python train.py --num_hidden_layers=12 --hidden_size=512 --num_attention_heads=4 --num_key_value_heads=4 --head_dim=64 --intermediate_size=2048 --vocab_size=32768 --hidden_act="tanh_gelu" --norm="layernorm" --norm_place="pre" --norm_eps=1e-05 --positions="learned" --qk_norm=true --attn_scale=0.125 --bias="all" --tie_word_embeddings=true --parallel_block=false --init="normal" --init_std_qkv=0.022 --init_std_o=0.00448 --init_std_up=0.022 --init_std_down=0.00448 --optimizer="muon_variant" --learning_rate=0.00311 --lr_mult_o=4.0 --lr_mult_up=1.43 --lr_mult_down=1.5 --beta1=0.95 --lr_head=0.00532 --max_grad_norm=1.0 --warmup_steps=56 --schedule="wsd" --decay_fraction=0.737 --decay_shape="linear" --final_lr_fraction=0.0 --batch_tokens=131072 --max_seq_len=2048 --doc_mask=true --train_tokens=924700000 --max_steps=7055 --dataset="wikipedia_en"
MLP neurons of a small language model. Each row is named by its layer, matrix (down: output weights) and neuron, and shows model dimensions 64-191. Each number is 128 + 32 x the weight over its row's rms, rounded and kept within 0 to 255.
Before each neuron's rows, "raises" lists the tokens whose logits its output raises most directly, leaving later layers aside.

raises: "iles", " Directors", "es", "ees", "oms"
L9.down370 [144 120  76 118 117 167 169 120 129 126 137 132 187 113 103 160 102 155 138 141 131 136 134 143 138 126 113 124 149 104 106  74 125 128 162 185 179 163 144 122 117 164 122 129 104 119 106  73 140  88 147 136 155 154 191 107 124 176 168  52 146 130 210 113 178 162 101 112  80  93 112 161  89 120 169 125 169 104 124 114 162 193 142  48 147 140 151 146 114 128 160 102 123 159 176 109  84 179 167 168 151  98 146 123  61 103 112 126  86 110 147  96 140 137  94  95 126 105 127 130 192 123 133 225 157 141 117 143]

raises: ",", " |", ".\n\n", " |\n", " |\n\n"
L9.down1235 [123 159  68  78 112 153 103 115 116 115 146 109 137 102 128  96 141 104 186 135 109 177 117 156 100 136  90 147 123 196 153 122 133 160 152 134  78 150  98  85 127  75 101 169 140 115 148 108 115 117 131 141 109 168 161 126 123 149  92 107 154 103  92  81 167 121 143 144 167  94 179 135  63 134 167 114 168 136 137 129  76 156 148 156 119 217  95 148  98 128 117 133 137  86  97 154 124 151 122 136  91 149 125  92 102  83 152  87 120  77 135 143 169 183 172  64 114 130 138 191 133  71  90 120 143 142 161 106]

raises: "\n\n", "\n", " ===\n\n", " |", " –"
L6.down1374 [137 172 137 195 164 177 114 179 114 138 222 151 147 111 115 172 110 159 164 144 163 140 164 116  78  96 205 169 151 124 148 148  86 153 163 150 103 157 101 159 105 109 114  81 124 195 163 138 172 122 103  78 102 121  71 109 100  89 150 130 164 147 138 122 185  88  74 124 132 150 103 107 143 141 196 171 187 155 128  95 118 100 168 139 142 134 126 100 103 177 150 132 138 175 119 142 117 130 146 138 122 155  96 133 163  87  92 148 128 140  97 100 139 114 138 139 122 106  77  85 184 135 129  82 165  89 136 142]

raises: "ian", "ius", "ien", "ict", "ians"
L9.down1381 [144 107  92  99 121 140  71 176  87  78 142 158  99 162 166 133 118  88  99 112 129 109 136 165 174  96 129 158 134 136 125  54  92  90  86 151 151  87  99  56  81 124 103  97 182 196 156  95 134 127 117 158 135 135 125 120 182 174 124 120 153 128 166 140 182 112 152 191 167 105 110 190 125 106  39  99 137 122 127  80 146 137 130 201 134  86 181 144  84 129  83  52 112 167 132 111 160 115 135 110 154 139 157 109 136 138 162  92 158 105 140 141 144 168 154 132 139 147 100 142 174  85 141 158 134 129 181 135]

raises: " part", " five", " seven", " £", " three"
L9.down2003 [179  78  73 161 110 172 158  87 168 118  22 148  78 182 125 110 162 134 161 127 111 135 120 110 114 124 112 116 125 151  99 111 184  76 106 166 143 122  94 139 186 110  79 180 115 152  87  87 153 139 121 136  75 152  75 183 119 108 161 150 189 117 131 152 167 199 132  45 107 128 149 156 128 142 155 146 160 133  98 168  99  90 123 189 153  93 133 127 148 145 135 177 106 169  89 173  75 155 133 108 163 176 130 108 139 125 144 159 148 123 165 139 136 121 127 176 150  83  88 167  93  99 112  89 108 101 110 146]

raises: " subfamily", " species", " Genus", " tax", " Species"
L9.down1996 [ 81  30  82 158  32 121  65 111 192 125 157 145 121 155 123 123 111 134  81 160  86 125 134 167 103 169 187 101  92 123 122 220  97  80 108 115 131  85 111 101 150 141 142 186 138 101  82 178 114 137 144 109 169 106 114 134 165 134 134 142 130  88  95 134 115 123 144 195 130 154 103 100 182 154 135 130  76 142 122 127 142  86 148 197 104 159 127  50 144 180 177 164 168  97 200  54 146 145 155 135  87 136 132 145 156 130 145 142  89  36  80 111 130 136 102 137  90 116 111 156  99 151  49 130 193 148 165 157]

raises: ".\n", "\".\n\n", ".\n\n", ".”\n\n", ".\"\n\n"
L9.down1394 [ 71  82 159 146 168 135 199 144 143 163  91 172  78 152 141  67  84 183 151 175 191 130 122 176 133 117 131 169 120 194 173 107 191 171 158 124 115 140 148 146 138 130 198 165 119 104 118  76 252 173 115 106 138 157 138  76 152 101 180 161  85  90 161 117  88  80 100  64 106 121 130 164 155 144 119 123 108 156 150 129  75 171 103 154 162 138 133 143  92 153 166 137 173  98 107 109 101 122 147  97  93  79 132  91 151  89 128 157  72  78 160  82 164  95  60 119 100 139 149 153  64 149 117  52 117 117 107 137]

raises: " ever", " any", " history", " consecutive", " honor"
L6.down1542 [147  47 106 106  63 164  61  61 159  84 191 155 155  42 148 122 113 176 107 133 113 102 131 108 123 115 132 126 118 118 148  98  43 111 147 154 203 117 159 171 132 121 151 147 123 111  95 144 138 111 111 101  75  89 146 129 105 167 123 160 122 113 109 161 119  96 115 116 145 104 155  78 158 115 139 149 111 119  71 139 112 178 155 121 153 105  68 152  58 127 144 125 150 148 115 140 140  81 123 106  99 113 135 153 125 109 161 131  97 130 148 148 210 108  90 113 134 144 191 117 152 164 135 113 133 117 153 102]

raises: "-", "Personal", "The", "This", "==="
L9.down98 [157 144 145 125 117 136 126  96  97 128 175 103 127 111 138  85 125 123 123 100 167 142 118  99 143 104 150  99 111 174  94 130  78 180 184 129 100  96 144 140 120 175  90 133 168 109 157 126 100 125  93 131 234 121 158 160 123 154 170 118 144 121 128 139 136 111 134 183 180 137  96 107 124  96 153 133 110 111 139 119 121 144 123 134 113 182 113 123 125 131  74 111 176 130  93 126 122 133 139  94 118 132 153 125 133 147  96 129 107 129  75 255 119 146  75 119 165  49 127 124 130 133 131 131 133 134 114 165]

raises: " time", "-month", " date", " week", " month"
L9.down253 [140 152 144 126 122 174  44 139 102 120 141 145  62 143  56 142 106 152 106 120 114 108 108 146 181 145 125 107 134  90 147 134 126 113 108 128 107 152 129 175 137 124 180 179  85 166  84 115 168 126 105 137 194 117  96 156 156 153 112 118 161 110 147  77 174 172  92 182  67 149 111 127 195 132 126 183 173 120 132 183 155 188  95 145 176  97 146  92 115 132 178 181 102 162 205 153 146  99  94 159  97 115 101 167 134 125  38 149 118  84 144 117  98  74 137  96 131 120 151 205 158 150 113  82 122 146 165 117]

raises: " to", " into", " To", " towards", "bert"
L9.down900 [123 127 139 143  87 159 135 126  76  85 124 122  79 107 124  79 135 123 134  69 141 126 110  95 126 106 152 144  93  89  89  70 159 141  96 108 130 106 132  97 132 126 109 103 101 120 111 169 116  97 117 122 115 183 103 148 168 199 110  61 132  59 118 106  86 120 158  65 128 130 102 197 126 131 114 142 156 156 180 137 135 141 129 104  94 137 177 100 121  76 132  71 153  74 164 127 150 137  80 106 176  61 140 134 124 124  85 111 175  89  83 121  71 121 124 132 113 144 189 182 121  88 172 164 163 162  84 122]

raises: " to", " To", "ect", "board", "to"
L9.down1518 [140  73  72 102 170 128 139 143 121 157 105 152 131 150 140  67  93 119 214  82 134 111  83 127  92 150 125 127 170  90  84 122 145 125  82 105  65 128 135 108 120 123  90 110  97 168  96  88 144 128  96 180 141 169 120  82 152 140 159  99 161 184 113 110 127  69 139  85 168 172 140 170  65 110  89 121 157 140 149 107 140 186 130 175 126 149 143 101 175 148  81 149  84  85 191 139  83 139 133 117 109 117 154 112 146 139 103 116  81 127  94 118 100 111 146 208 150 156 150  99 147 124 165 132 150 120 131 141]

raises: "'", "'s", " off", " close", " away"
L9.down433 [120 109 125 177 146 121  69 128  84 141 162 136  63  90 104 140 123  98 160 125 101 124 115 115 188 193 144 114  65 130 103 104 130 104 136 106 165  95  69 119 114 151 140 141 144 160 121 144 110 148 130 145 151  88 129 144 124 139  72 122 109 137  88 118 123  91 142  94 120 194 108 170 157  94 229 103 124  98 146 110  87  32 149  98 101 104 110 132 104  87 169 173 115 173  95 121  99  95 164 174 110  63 113 180 113 121 128 117 120 108  84 179  77 145 158 122 138 161 136  58 160 130 169 145 114 220 152 183]

raises: " appeared", " has", " was", " had", " have"
L9.down503 [106 100 156 145 165  91 151 150 114 103  99 103  63 102 181 132 135 128 108 162  96  43 124 137 143 121 110 157  81  77 173 155  95 119 101 157 152  95 105 195 139 157  43 162 130 158 137 122 123 139  71  97 165 114 147  96 142  80 137 138 112  79 140 121 112 140 159 159  67  42  76  94 151 141 190 177 115 161 159 134  89 118 113 106 145 110 102 110  89  76 136 156  79 102 168  91 129  99 152 130 199 146  88 152  85 146 197 122 137 171 103 139  80 108 107 122  95 153  90 120 133 147  76 146  85 133  75  68]

raises: " By", " Its", "By", " However", " by"
L9.down401 [116 142 110 140 183 129  91 103 137 158 126  78  88 130 153 132 173  81 175 146 129  99  89 181 182 155 120 173 206 115 118 108 150 113 137 158 119 114 151 162 183 156 127 145  49 136 131  57 112 143 103 142 165 145  80 144 134 130 106 141  87 116  84 174 135 148 121  89  73 118 161 121 169 117  65 151 163 129 114 139  91  82 138  81  91  69 135 142 155 188 135 156  86  86 186 132 121 134 152 171 103 110 104  86 126  96 174 148 134 120 142 116 153 137 157 164 107  74 101 120 114 167 167  85 179 147 103 106]

raises: " to", " towards", " about", " regarding", " against"
L9.down1108 [ 74  96 156 155 162 155 140 137 171 141 208 132 121 145 137 100 170 140 166 124 108 157 131 116  89 115 118 120 116 191 146  86 138 168 168 132 160  88 125 124 103 127  75 134 121 141  95 120 141 130 138 164 140 166 100 171 155 160 126 137 164  83  88 123 111 108 113  98 136 180 153 177 133 122 102 153 117 152 157 132 110  74 160 138 132 132 198 123 154 149  87 127 153 136 236 107  81 165 117 108  74 129 105 107 152 152 102  97 171 119 139 139  95 131 179 214  82 113 148 128 161 101 118 121 154 154 123 154]

raises: " and", " as", " etc", " among", " others"
L9.down2040 [123 116  86 105 132  95 149 147 124  74 130 113 147 152 145 113 122 122  93  78 158 167  89  83  76 126 101 158 160 128 124 137 133  90 112 160 189 149  69  40 165 107 125 146 115 120 116 115 194 124 109 144 124 106 206 177 150 145  74 130 102 136 143 148 121 116 117 149 124  88 143 101  93 103  88 154 115 120 188 155  97 161 137 135 163 205 139 110 108 156 113 177 107  62  93  96 132 182  56 110 129 146 145 118 146 137 107  97 151 150 160  89 186 201 151 120 129 114 100 146 175 141  73 172  90 129 123  89]

raises: " transition", " change", " move", " return", " jump"
L9.down957 [131 128 118 142 145 215  82 122 162 159 112 112 131 113 161 155 158  99 129 123 142 159 159 158 161 179 128 173 173  84  81  65 108 156 125 151 148  77  88  79 195  94 123 194 170 149  81  82 146 130 126  83 138 128 143 149  85 137 149 112 172 129 168 104 115 124 142 109 124 149 153  94 121 116 136 109  98 146 118 143 128 147 118 146 184 140  87  89 141 138 137 133 105 123 104 201 131 144 120 125  59 101 115 104  93 164  91 154 145 190 128  51 103 161 133 131 170 108 154 126 107  84 161 151  75 148 174 114]

raises: " time", " end", " date", "erv", " start"
L9.down721 [106  51 195  96  67 125 146 136  92  57 130 125  90 155 112 167 156  98 134 157 109  72 181 120 107 116  83 176 126 136 117 140 142 144  61 135 154 150  88 212 125 157 166 171 148 149 112 106  63 117  78 144 162 111  98  82 150 120 121 182 142 179 175 109 159 139  95  96 161  93 124 146 111 117 134 183 137 160 124 132 179 140 142 117  86 110 164  90  90 178 153 126 108 160 161 141 122 151 123 160 115 116 123 111 115 165  92 139 225 159 120 197 102  84 113  83 180 106 130 146 114 156 145 162 137 153 125 141]

raises: " between", " about", "ry", " entitled", " featuring"
L9.down912 [173 128 117 176 157 139 116 136 118 213 116 157  85 110 185 166 151 156   5 167 128 134 119  94 135  91 138  98 170 172 113 197 118 154 171 146 130  72 182 148 129 105 130  97  97 182 206 125 173 136 157 177  68 118 122 117 170 168 103  90 101 145 118 132 161 164 145 109 175 152 130 137  67 159  83 146 182 146 166 130 133  84 175  88 162 148 176 111 141 166 134  87 105 102 145 169 115 121  49 124 113 103 146 142 137 150  87 116 145 127 155  84 123 163 182  61 115  76 107 141  96 151 108 102 119 122 153 104]

raises: " \"", " him", " them", ".", " “"
L9.down1883 [175 106 106  73 169 255 129 115 143 164 109 107 137 149 113 117 168 143  82 131 127 151  23 112 142 161 106  93  66 109 147 101  89 124 143 107 123 136 123 108 128  97  97  80 135 189 111 146  97  82 141  52 122 195 159 130 151 137 129 134 194 139 145 144 151 103 116 182  72 170 145 116 127 234 139 162 110 198 120 120 169 149 125  81  92 162  69 185  95 129 156 148 167 129 186  96 214 157 153 150 123  90  95 123  91 166 115  96 110 199  89 186 103 187 130 158 154 133 104 150 131  75 108 128 135 142 120 105]

raises: " while", " respectively", " whilst", " although", " though"
L9.down1888 [107 137 126 145 119  79 111 188 124 121 133 146  96 144 148 123  61 121 160 131 143 129 131 117 113 103 137 129 173  62 141 172 117 127 150 142 173  96 173 138 104  68 175 137 119 155 158  97 112 130 175  94 107 126 134 111 149 181  62 120  34 164 164 157 128 136 134  77 140  91 141 141 140 106  90 163 120  91  77 161  84 134 125 123 133  92  85 111 159 138  78 197 133 146  48 193 128 156  75  64 144  95 157 111 154 109 137 101 152 121 132 115 197 148 170 171  91  87 137  68 124 141 145 151 132 153 123 109]

raises: "ing", "ants", "ered", "ering", "iding"
L9.down1925 [ 66 119  89  86  90 114 116 127  97 145 158 126  72 134  93 151 141 176 146 142 121 180  97 128 133 194 141 187 130 105  51 148 136 127  58  92  94 113 186 127 137  76  51 102 100 158 143 118 129 100 119 140 148 133  91 161 131 153 126 131 126  43 131  28 126 122  89 106 118 116 166 183 144  69 119 153 122 157 125 155 121 100 159 122 129 117 114 134 142  98 101 106 107 165 131 139 138 105 114 105 158  96  93  86  68 215 137 191 124 135 155 120 149 149 140 142 165 136 133  86 112 142  60 185 135 147 139 106]

raises: " by", " after", " soon", " following", " later"
L9.down374 [ 99  78 156 188 149 157 114 182 127  98 102 122 159 187  79 111 141  94 162  86  98 124 120  98  85  70 140 163 118 102  71 105 136 167  94 121  62 202 177 138 127 144 123 145 150 111 164 132 169 167 123  72 168 125 181 157 140 153 143  88 206  82 132 115 104 150 180 149 101 109 171 148 100 159 144  94 139 134 141 133  90 166 179  94 152 165  66  56 145 118 130 112 144 114 160 129  36 151 199 107 193 102 123 152  70 126 169 159 145 136  76 119 116 145 121 110  42 132 101 106 134 138  86  90 131 153 134 157]

raises: " The", " It", " These", " A", " He"
L9.down1943 [146 109 100  90 145 113 158 133 112 180 119 149 160 165  49 180 150 152 136 110 135  62 169 157 164 100  43 127 198 107 132 122 154 103 211 167 130 126 101  81 150 184 163 140  92 178 185 136 108  82  92 151 181 138  84 149 130 144  73 135 127  99  82 133 146 133 156 105 106 166 104 184 125  86  93 181 208 118 129 104 132 109 103 170 178 110  74 144 154 134 136 135 167  88 147 120 117 110  77 145 111 107 170  91  93 133 122 124 163 112 143 150  87 154 136 167 177 122 100 127  71  44 150  93 180 174 131  96]

raises: "?", " present", " married", " Succeeded", " Awards"
L9.down753 [ 94 126 205 100 148 124 129 115 116 138 172 143 165 129 117 110  78 108  47 172 143 107 123 142 105 150 147 182 109 166  99 139 131 130 125 148  60 158 170 144 141 128 148 127 106  98 102 115 106 120 119 103  96  94 170  84 129 133  61 129  60 134 134 169  96 108 138 188 137 138  94 134  99  90 144  87 114 117 137 121 118 133 109 160 139 149 127 106  86 108  92 139 154 126 123  75 114 108 172 146 170 115 127 144 122 120 193 150  91 106 127 110  71 140  59 133 145 136 133  99 191 121 179 120 152 137 103 132]

raises: "ed", "ored", "ified", "ied", "ered"
L9.down1144 [124 143 120 136 170 134  82 101 126 102 154 142  86 119 149 117 142  76 108 162 102 193 167 107 107 139 141 120  99 170 111 164 173 148  85  83 145 125 123 142  92 159  72  99 196 144 128 185 170 122 111 152 113 154 133 133 131  97  90 129 144 139 107 113 142 121 105 159 183  90 129  91 110 151 167 120 158 118 129 119 103 126 126 172 162 104 113 168 143 157 138  92 132 150 148  99 122 100 138 154   3 182 103 165 101 100 128 160  92 101 152 152  92 154 174 140 133  48 175 140 195 154  89  81 142 181 147 164]

raises: " respectively", " seasons", " periods", " collections", " brands"
L9.down494 [141 217 138 201  54 158 113  95 133  99 188 120 121  92  83 153 131 160 105 144 118 123 129 140 142 148 138 188  81 155 133 102 144 122  84  69 172 125 165 151 126 148 103  96 126 187 103 138 122 140 111 101 154 146  74  78  85 112 110 113 177 124  74 127 113 106 110  80 114 199 139 122 172 106  98 169 106 139 146 114 121 127 145 119 143 114  52 202 200 163 134  95 137 147 149 155  86 102 142  89 118 146 164 101 162 123 203 143 103 132 118 166 142 153  92 176 116 195 143 117  79 162 142 120  81  99 175 144]

raises: " he", " they", "yn", "500", " she"
L9.down1408 [132 147 155 166 142 138  89 249  94 140  79 132 185 165  92  72 132 128 189 150 125 136 118 185 107 105 144 102 164 119 164 120 113 161 130 137 122 109 164  75  62 126 144 135 174 154 161 143 144 124 141 185 142  86 132 138 150 156 102 110  82  94  59 103 129 119 136  89 161 146  98 123 152 115  86 121 158 193 155  77 151  62 104 167 140  73  79 164  94 106 132  64 158  85 146 109 104 128 120 119 125  97 148  64  97 106  98 130 178 116 126 143 124 159 137 106 157 120 101 108  62 156 116 108 107 126  76 154]

raises: "n", "nt", "qu", "ning", "kins"
L9.down1892 [178 127  76 208 118 186 111 140 164 106 103 146 116 143 104 160 147  83 127 175 193 175 153 192 163 133 139 141  99 100 117 141 112 126 201 145 135 127  99 124 120 153 109 118 101 148 134 155 103 104  79 138 125 138 174 110  90 140  95 123 141  88 121 142 115 156 141 142 132 129 129 150  77 149 166 127 151 175  75 133  89 119  69  77 171  95 122 134 101 160  69 125  84 122 100 157  87 127 205 120 160 106 147 119 167 174 135 118 167  96 140  81 107 157 129  91  98  96 148 139 140 101 213 151 125 187 129  56]

raises: " might", " could", " cannot", " means", " includes"
L9.down1237 [ 82 146 161  76 150 104 138 179 136 182 102 128 127 161 155 170 129 152 111 123 129  78  73 127 161 172 153  88 145 130 112 179  97 176 128 114 136 131 106 177 128 120 128 128 195 122 128 156 127 182 108   0 180 123 130 131 172 122 223 134 130 142 158 146 155 190 107 186 127  85  82 102 117 106 181 139 198 165 159 114 158 151 196 189 186 113 122 146 135 135 173 176 118  75 135 166 165 154  69 163 162 198  73 175  99 115 150 127 137 151  82  84 121 130 142 108 169 168 150 142  95 105 155 104  91 125 113  90]

raises: ".", "'.", " which", "-", " \""
L9.down597 [101 121  88 126 151 161 135 131  91 143 143  94 139 110 128  69 100 163 102  78 101 155 147  99 137  77 134 126 109 103 140 143 121 117  94 146 133 170 102 140 180 165 121  88  82 160 149 105 137 138 119 112 114 108 140 155 167 128 154 137 146  92 149  98 120 104 166 206 115 192 167 197 124 157  72 153 152 164 170  95  68  75 138 128 150  95 100 100 104  38 101 128 111 107 167 155 138 181 108 156 151 119 144 136  81 165 118  63 119 157  93 171  97 132 108 114 140 158 147 174  85 148 175 154 101 131 132 124]

raises: " could", " had", " would", " have", " cannot"
L9.down1573 [ 84 162 138  73 141 108 141 199  95 109 102 150 133 120 169 202 127 128 108 139 107 120 153 132 116 158 133  85 179 121 101 163  94 141 107 136  84 177 136 176 142 133 100 203 135  96 164 156 138 127  89  44 183 124 133 110 134 146 183 138 183 119 135 106 119 157 142 105 138  52  77 111  72 150 152 176 151 156 163 141 135 143  98 194 167 154 102 181 149  90  76 137 116  60 173 151 154 134  94 183 143 148 149 211 126  98 152 143 137 117  72  94 129 151 149  91 114 162  76 161 154 164 113  76 134 107 147  51]

raises: "ian", "ians", "ics", "board", "hin"
L9.down2011 [144 131  73 174 121 131 159 128 161 120 116 138  71 145 211  72 130  96 132 107 130 161  82 111 110 149 179  84 184 184 165  97 166 117 125 122 139 158 152  95 131 102 140 148 190 157 119 138 137 144 106 156  97 100  59  81 149 162 145 187 154 172 129 142  95  94 128 115 113 108 139  83  62 162  88  52 123 146 137 100 101 111  93 116 138  66 123 119  54  94  99 108  99 110 133 145 161 132 217 195 148 129 122 159 160 141  55 108 100 110 143  75  53 187  99 136 142 134 112 142 135 139 162 133  97 176 176 114]

raises: ")===\n\n", " ===\n\n", " ==\n\n", " ===\n", " ==\n"
L9.down1036 [149 164 110 185 115 118 128 171 147 126 132 160 104  95 123 116 166 110 164  88  94 129 126 140  95  95 111 153 110 149 144 145  96 148 115 139  79 125  70 123 154 107 142 139 143 142  97 156 110 128  80 106 108 146 167 127 162 101 105 136  93 165  95 111 152  92 133  94  80 131 141 143 151 155  90 139 133 156 116 133 100 116 123 181 136  99 149 182 128 167 124 195 133 115 137 114 117  50 143 125  75 103 160 136 136 153 130 179 128  77 114 149  94 105 127  40 178 113 147 114 129 105 152 134 129 163 144 123]

raises: "'s", "’s", "hood", "i's", " city's"
L9.down740 [213 163 146 132 112  88 145 108 150 173 110  96 119 173  61  31 133 107 155  99 127  92 136 136 115 153 116 144  73 168 141 108 167 139  69  96 100 106  99 113 183 146  94 132 169  57 213 112  81 124  74 121 170 140 194  64 104 179  99 129 204 130 142 102  96 103 147  99  88 148 158 143 179 104 165 187 100 182 122 144  88 109 114 115 172 124 191  99  77 135  99 186 163 171 105 150  55 155 136 115 114 143 115 166 104 166 161 188 142 190  70 117 100 155  99 111 128 149 146 125 166 138 139 173 144 109 132 148]